Weights of a small transformer language model: normalized queries and keys, a variant of Adam for these matrices.
MLP neurons of a small language model. Each row is named by its layer, matrix (up: input weights) and neuron, and shows model dimensions 80-207. Each number is 128 + 24 x the weight over its row's rms, rounded and kept within 0 to 255.
Before each neuron's rows, "fires after" lists the tokens most often just before its 100 highest values on Wikipedia text that the model never trained on.

fires after: "\n", "|", "-", " |", " medal –", "998"
L4.up1328 [139 145  80 113 146 129 122 109 136 127 138 116 117 111 143 134 143 126 158 157 158 105 126  70 103 130 102 134 144 145 128 106  97 127  90  77 131 187 138 114 132 112 150 126 139 136 163 126 205 145 128 110 159 144 119 142 123 110 133 147 118 138 128 167 172  85 124 122 122 136 120 121 116 119 129 118 166 146 114 176 162  93 110 109 128 123 138 139 134  72 160 168 132 113 158 121 179 132 100 110 129 116  75 132 115 130 130  93 138 118 120 145  99 120 131 146 143 103 158 159 113 127 139 129 111 139 114 118]

fires after: ", ", "\n", " ", ")", " to "
L8.up347 [154 119 144 148 135  64 127 127 174 161 121  72 158 134 119 187 147 102 131 120 131 153 184 161 106 112  92 123 138 100 155 144 138  90 121 111 121 157 133 109 140 152 132 122 101 107 102 152 146 107  83 156 132 176 140 131 102 106 116 148 184 106 144 106 122 109 117 158 114 153 119 128 136 119 116 157 145 125 109 127 104 127 120  92 122 114 146 137 140 107 166 135 100 137 115 141 124 145 150 119 158 142 122 118 107 104  89  93  74 121 146 174 158  86  75 170 130 143 165 133 133 117 156 103 123 132 122 145]

fires after: " (", " ", " in ", " in the ", "\n\n", ", "
L6.up1566 [136 144 169 137 133 141 135 133 136 147 134 134 106  88 103 125 122 145 111 109 185 140 104 132 109 125 118  93 136 124 102 144  93 127  80 140 157 121 135 111 120 141 131 122 167 149 108 113 143 135 153 108 116 141 124 188 176 144 161 153  97  96 112 112 122 122 107 135 157 139 118 114 143 137 120 124 100 167 125 116  88 119 103 137 116  92 126 132 141  90 118 141 133 112 112 122 120 137  96 116 137 137 137 141 141  96 161 143 107 134 123 150 141 118 138 127 139 146 144  91 152 122 157 115 114 134 136 152]

fires after: "–", ".", "\n\n", "1"
L6.up1455 [ 89 152 150 142 125 152 126 137 111 143 128 112 161 149 101 128 145 122 106 128 165 113 150 119 133 132  99 117 158 119 115 120 118  95 100 131 121 165 130 127 143 153 112 141 114 152 120 125 121 143 118 141 128 142 129 108 116 132  76 148  78 126 150 106  96  86 129 135 158 136 122  98 123 117 116  90 148 122 136 144 131 148  94  87 129  85 120 145 105  94 121 127 123 121 130 123 127 126 101 118 145 146 123 124 158 135 116 109 154 135 143 128 156 103 165 105 156 129 162 197 157  97 154  75 114 137 116 119]

fires after: "| ", "- ", "\n"
L6.up668 [118  94 183 150 120  95 134  76 152 137 129  97 131 101 154 104 169 117 152 164 174 142 157 104 134 135 109 131 114 146 111 138 146  98 120  92 128 187 127 123 149 139 107 129 118 119 129 109 126 118  95 109 106 159 108 174 106 145 128  90 142 108 108 106 104  92 147 108 148 139  90  99 141 164 130 136 179 105 118 118 153 118  81 123 154 110 109 111 142 121 114 117 116 169 146  98 115 164 139  89 148 109 115 166 142 141 140 108  96 123 145 169 139 149 102 107 134 122 173 139 112 159 160  98  93 110 106  74]

fires after: "\n\n", "\n", ")."
L6.up1053 [111 141 138 115 174 166 130 145 122 120 121 112 146 112 145 120 151 128 145 119 192 108 153 179 141 126 100 124  90  95 100 136 118  75 113 140  97 124 123 130 106 118 147 112 140 140 133 131 105  80 122 122 135 107 131 140 109 153 108 155  97 136 136 154 131 109 162  76 119 131 131 163 151 169 120 105 138 154 106  99 138 142 105  87  97  93 150 133 148 149 171 112 146 134  87 107 133 127 120 129 181 109 153 163 133  93 130  40 104 134 143 178 120 132 156 136 118 129 137 173 105 135 127 100 125 147  99  94]

fires after: "b", "ter", " st", " St", "d"
L4.up1236 [104  87 111 121 131 163 121  87 129 118 143 109 143 126  96  55 126 130 118 104 133  96  92 102 115 137 106 155 113 168  90 103 148  97 156  79 153 144 111  92 127 146 136 146 130 142 181 134 142 159 142 116 140 129  89 166 121 115  88  85 138 139 104 142  99 113 120 130 114 156 138  79 147 141 132  70 111 141 102 106 167 125 158 117 144 145  97 114  88 129 138 114 123 114 151 168 128 135 138 110 129 120 113 133 122 156 128 111 108  60 168 198 102 153 129 100 109 132 131 162  88 116 143 106 110 118 106 136]

fires after: ".", "1", "2", "-"
L6.up1313 [ 97 152  66 128 141 149 108 147 164 124 159 148 173 156 136 109 171 130 100 119 124  96 151 142 106 137 104 121 158 159 111 107 101 110 110 147  82  96 128 141 118 156 104 113 146 148 111 134 129 147 144 143 132 122 129 116 123 108 172 119 135 133 157 114  92 114 101 119  82 138 139 153 149 136 130 110 116 111  99 142 137 103  99  41  99 124 127 130 148 123 225 144 128 110 126 184 154 137 143 108 175 138  89 134 190 120 113  99 129 141 167 142 143 148 149 128 149 131 134 179 133  84 146  85  85 145 143 130]

fires after: "| ", "–", "- ", "- (", ", ", "\n"
L6.up519 [ 98 116 147 143 153 134 123 110 124 119 100 106 121 105 149 159 109 122 125 135 173  96 127 147 126 131 136 152 145 122 124 133 103 154  76 127 117  88 132 135 118 116 130  77 138 114 118 141 120 127 122 124 107 140 111 141 123 174 115 112 151 108 142 182 117  99 110 106  79 142 103 158 135 105 139 144 157  91 131  79 132 153 144 115 132  97 154 118 141 108 140 132 125 166  91 115 116 124 117 109 159 140 146 150 160 122 149 113  79  98 164 129 130 168 154 128 134 150 182 134 127 131 187 100 114 101  97 105]

fires after: "===", " ===", " =", "|", "\n", "=="
L4.up1441 [124 139 127 145 110 160 124 143 152 140 144 118 122 128 130 118 157 136 155  91 152 105 124 123 121 141 100 147  97 141  70 108 106 103 171 152 170 155 139 115 111 156 126 119 113 105 119 136 145 126 114 112 109 146 116 128 110 126 107 127 115 145 122 125 146 134 129 102 131 151 105 115 121 107 128  90 112  94 138 143 106 124  87 110 124 159 120 134 102  66 171 103 141 129 137 115 136 126 142 141 128 134 111 123 165 124 107 160 130 150  88 126 142 140 146 110 155 105 165 117  87 104 206 134 132 121 144 139]

fires after: "1", "2", ","
L8.up296 [128 122 148 123 138 125  94 142 115 133 132 138 119 165 135 149 145 113  99 148 140 105 144 116 125 121 147 141 154 114 126 150 122 173 108 109 141 174 110 116  98 154 117 116 121 118  94 139 117 157  66 126 152 149  98 101 121 143 141 108 157 104 102 127 149  99 139 167 101 165 117 115 107  97 122 139 171 134 105 137 150 130  95 101 126 118 135  92 110  90 206  81 131 137 147 130 130 116 146  77 117 149  80 154 187 119 160 144 124 120 124 158 135 149 128 101 113  97 143 165 143 142 147  97  96 103 126 113]

fires after: ",", "–", " | "
L8.up877 [ 95  93 117 138 153 131 132 126 128 122 135 159 134 108 103 140 112 118 151 171  95  94 127 103 143 121 106 118  87 146 134  96 138 134  93 109 161 158  85 143 124 126 167 123 107 141 165  92 100 130 105 135 152 147 123 124 117 102 130 142 137  95 177 150 144 136  67 129 125 169 130 153 144 141 104  80 125 122  79 128 132  89 116 113 166  74 129 177 154 122 168 101 129  98 135 163 143 139 163  73 144 167 112 180 151 128 110 117 107 141 101 128 146  93 146 132 160 146 120 144 110 132 135 155 124 117 133 130]

fires after: "2", "6", " | ", "–", "4", "5"
L9.up375 [129 133 129 144 147 168 117 173 144 154  69 122  97 146 129 149 147 106 154 126  82 109 135 146 136 132 104 147  76 152 132  86 130 134 119 143 140 138 104 144 124 107 135 116 174 137 160 116 116 120 112 148 112 123 161 145 136 155  62  96 133 112 138 126 123 121  73 129 130 122 116 128 120 124 119 141 132  97 130 145 125 120 116 135 100 129 133 166 118  72 114 137 139 132 136 129 134 140 139 137 115 135 127 159  96 124 150 121 115 153 135 111 155 102 151 140 171 127  63 130 156 116 170 118 140 150 143 124]

fires after: "\n\n", ")", "\n"
L6.up83 [146 134 142 120 123 138 132 131 119 147 118 126 130 110 114 158 126 127 114 156 177 122 168 101 122  94 145 119 124 135  77 132 146 116 130 115 106 150 118 117 109 143 142  78 123 138  89 121 103 118 148 125 103 138 141 146 143 131 137  58 132 118 173 128  91 159 134 157 165 138 130 119 148  89 135  65 184 100 119 146 134 117 111  92 154  92 135 165 102 111 107 151 127  87 146 143 130 135 115  90 140 138 137 112 105 143 116  96  84 110 115 150 123 100 126 108 107 119 148 144 126 120 140 110 120 124 119 135]

fires after: "| ", "1", " | ", "–", " n", "."
L9.up926 [115 129  91 121 154 164 113 124 140 122 143 129 114 104 132 144 122  78 153 118 105 125 146 152 140 134 153 152 122 163 114 106 135 155 100 129 112 180  97 127 124 135 133 126 161 140 113  74 129 146 102 112  92 110 126 127 142  52  78 109 154 138 151 128 176 144 142 109 115 128 149 148  99 124 118 114 148 103  99 112 186 116 135 121 132 116 164 130  99 108 145 135 129 131 127 130 108 128 149 123 129 130 130 152 105 137 128 106 124 131  96 137 169 107 144 126 121 121 162 135 168 109 175 133 219 143 125 153]

fires after: "\n", "|", "-"
L4.up657 [141 123 134 108 118 133 127 157 121 104 154 155 104  83 142 118 121 119 168 126 175 111 133 137  90  85 117 144 113 165 115  91 119  98 110 109 133 121 142 120 110 157 149 129 167 141 148 130 165 118 150 144 142 137 156  98 142 114 127 124 134 124 121 145 116  68 128 136  89 142 101 167 136  95 160 137 140 144 134 140 109 120 120  86 106 109 106 166 152  69 155 148 135 117 128 118 157 114 113 125 126 144 107 169 130 151 136  92  58  96  92 162 135 158  91 151  94 122 131 114 109 184 145 135 116 120 137 124]

fires after: "===", ":", " ===", "1", "\n", "="
L4.up961 [137 105 147 116 160 160  99 122 144 113 184 132 117 138  99 115 118 136 155 124 150 131 145 127 114 124 119 178 114 108 102 143 158 129 135 163 132 105  88 146 134 153 164  84 106 112 133 161 152  96  98 107 122 133 118 149  93 164 112 130  90 146 166 153 110 109 107 106 143 130  99 171 141 108 129 150 128 101  95 109  98 140 131 124 122 103 152 174 149 107 121 180 102 102 131 126 122 135 141 125 145 163  91 117 111 118 101 129 143  92 137 159 128 108 138 130 162 148 149 122 143 116 184 112 152  91 130 152]

fires after: "\n\n", "\n"
L4.up626 [115 123 152 149 105 147 113 176 140 148 134 146 149 102 103 129 119 129 107 122 158 114 181 172 102 120 138 134 118 130  87 113 143 124  86 133 108 147 134 125  92 153  97  90 135 143 107  85 119 115 122 122 123 155 156 127 119 169 116 114 110 114 134 116 113 139 132 143 163 129 137 134 125 118 103 165 137 142 110 106 106 121 109 136 120 100 163 154 108 148 136 133 145 120 137  95  95 114 132 121 150 138 135 137 124 137 135 107 122 118 134 198 139 118 148 128 159 124 145 138 111 105 149  91 148 189 135  98]

fires after: "\n\n", "\n"
L6.up471 [135 141 112 132 135 151 104 144 128 135 105 143 135 120 124 107 137 117 118 182 201 124 161 121 105 108 104  91 108  98  87 103 108 120 145 122 145 172 152 132 140 144 113 116 134 120 139 110 138 117 105 137 122 189 152 115  78 170 179 105  80 114 124 121 108 158 124 136 153 109 114 159  98 100 127  85  96 158 112 114 123 148 147 135 141  96 140 153 102 117 116 140 137 141 137 103 133 121 166 134 184 125 134 102 176 158 110 123  96 124 115 143 106  96 113 113 141 124 162 151  97  99 161 134 110  96 117 129]

fires after: " m", " t", "T", " M", " p", " T"
L4.up517 [153 142 101 132 196 125 122 152 158  82 176 148 122 131 150  91 126  75 132 140 125 142 122 108 141 115 137 126 133 149 121 104 148 122 146 148 110 117  83 105 141 145 113 116  88 148 138 139 128 122 114 105  90 121 182 116 130 118  97 150 150 142 110 123 136 116 123  82 124 153 128 114 120 136 133 112 107 166 138 111 126 104  92 116  79 115  74 154 155 113 132 126 171 143 100  92 147 144 162 134 121 118 127 178 149 111 147  74  91 154 103 148  99 164 140 107 165  75 138 104 113 148 107 125 117  97 117  82]

fires after: " T", "- T", " t", "ang"
L8.up826 [176 118  66 127 169  89 128 156 146 110 140 106 146  67  72 146 127 132 131  61 129 142 148 154 132 155 127 164 109 126 149 111 109  96 105 144 126 152 163 124  99 142 108  96 111 124 122 111 130 149  90 101 123 178 145 147 137 122  95 116 141 116 105  38 153 131 120 126 129 150 121 158 119 156 152 109 129 160 141 115 142  77  91 105  94 162 107 130 184 108 129 104 142 157  95 112 144 148 115 101 114 137 131 104 107 128 148  93 141  84 118 132 140 142 137 115 132 120  87 174 132 161 110 160 135 159  78 174]

fires after: ".", ",", "′", "°", "56"
L4.up95 [ 91 103 135 102  99  86 143 103 141 172 123 130 162 106 106 160 107 158 117 112 131 104 142 140 102 105 140 117 130 150 125 124 123 136 135 122  86 110 119 174 126 124  86 113 129 128 114  97 126 152 133 143 145 133 142 138 139 119 173 131 155 127 115 117  88 133  95  94 135 130 124 147 114 141 143 124 156 140 110 105  99 129  80 124 139 124  94 152 120 117 182 148 141 159 139 201 120 137 129  89 133 160 139 128 118  95 118 121 147 161 129 127 156 137 122  96 102 128 115 142 180 111 118 139 128 132 130 168]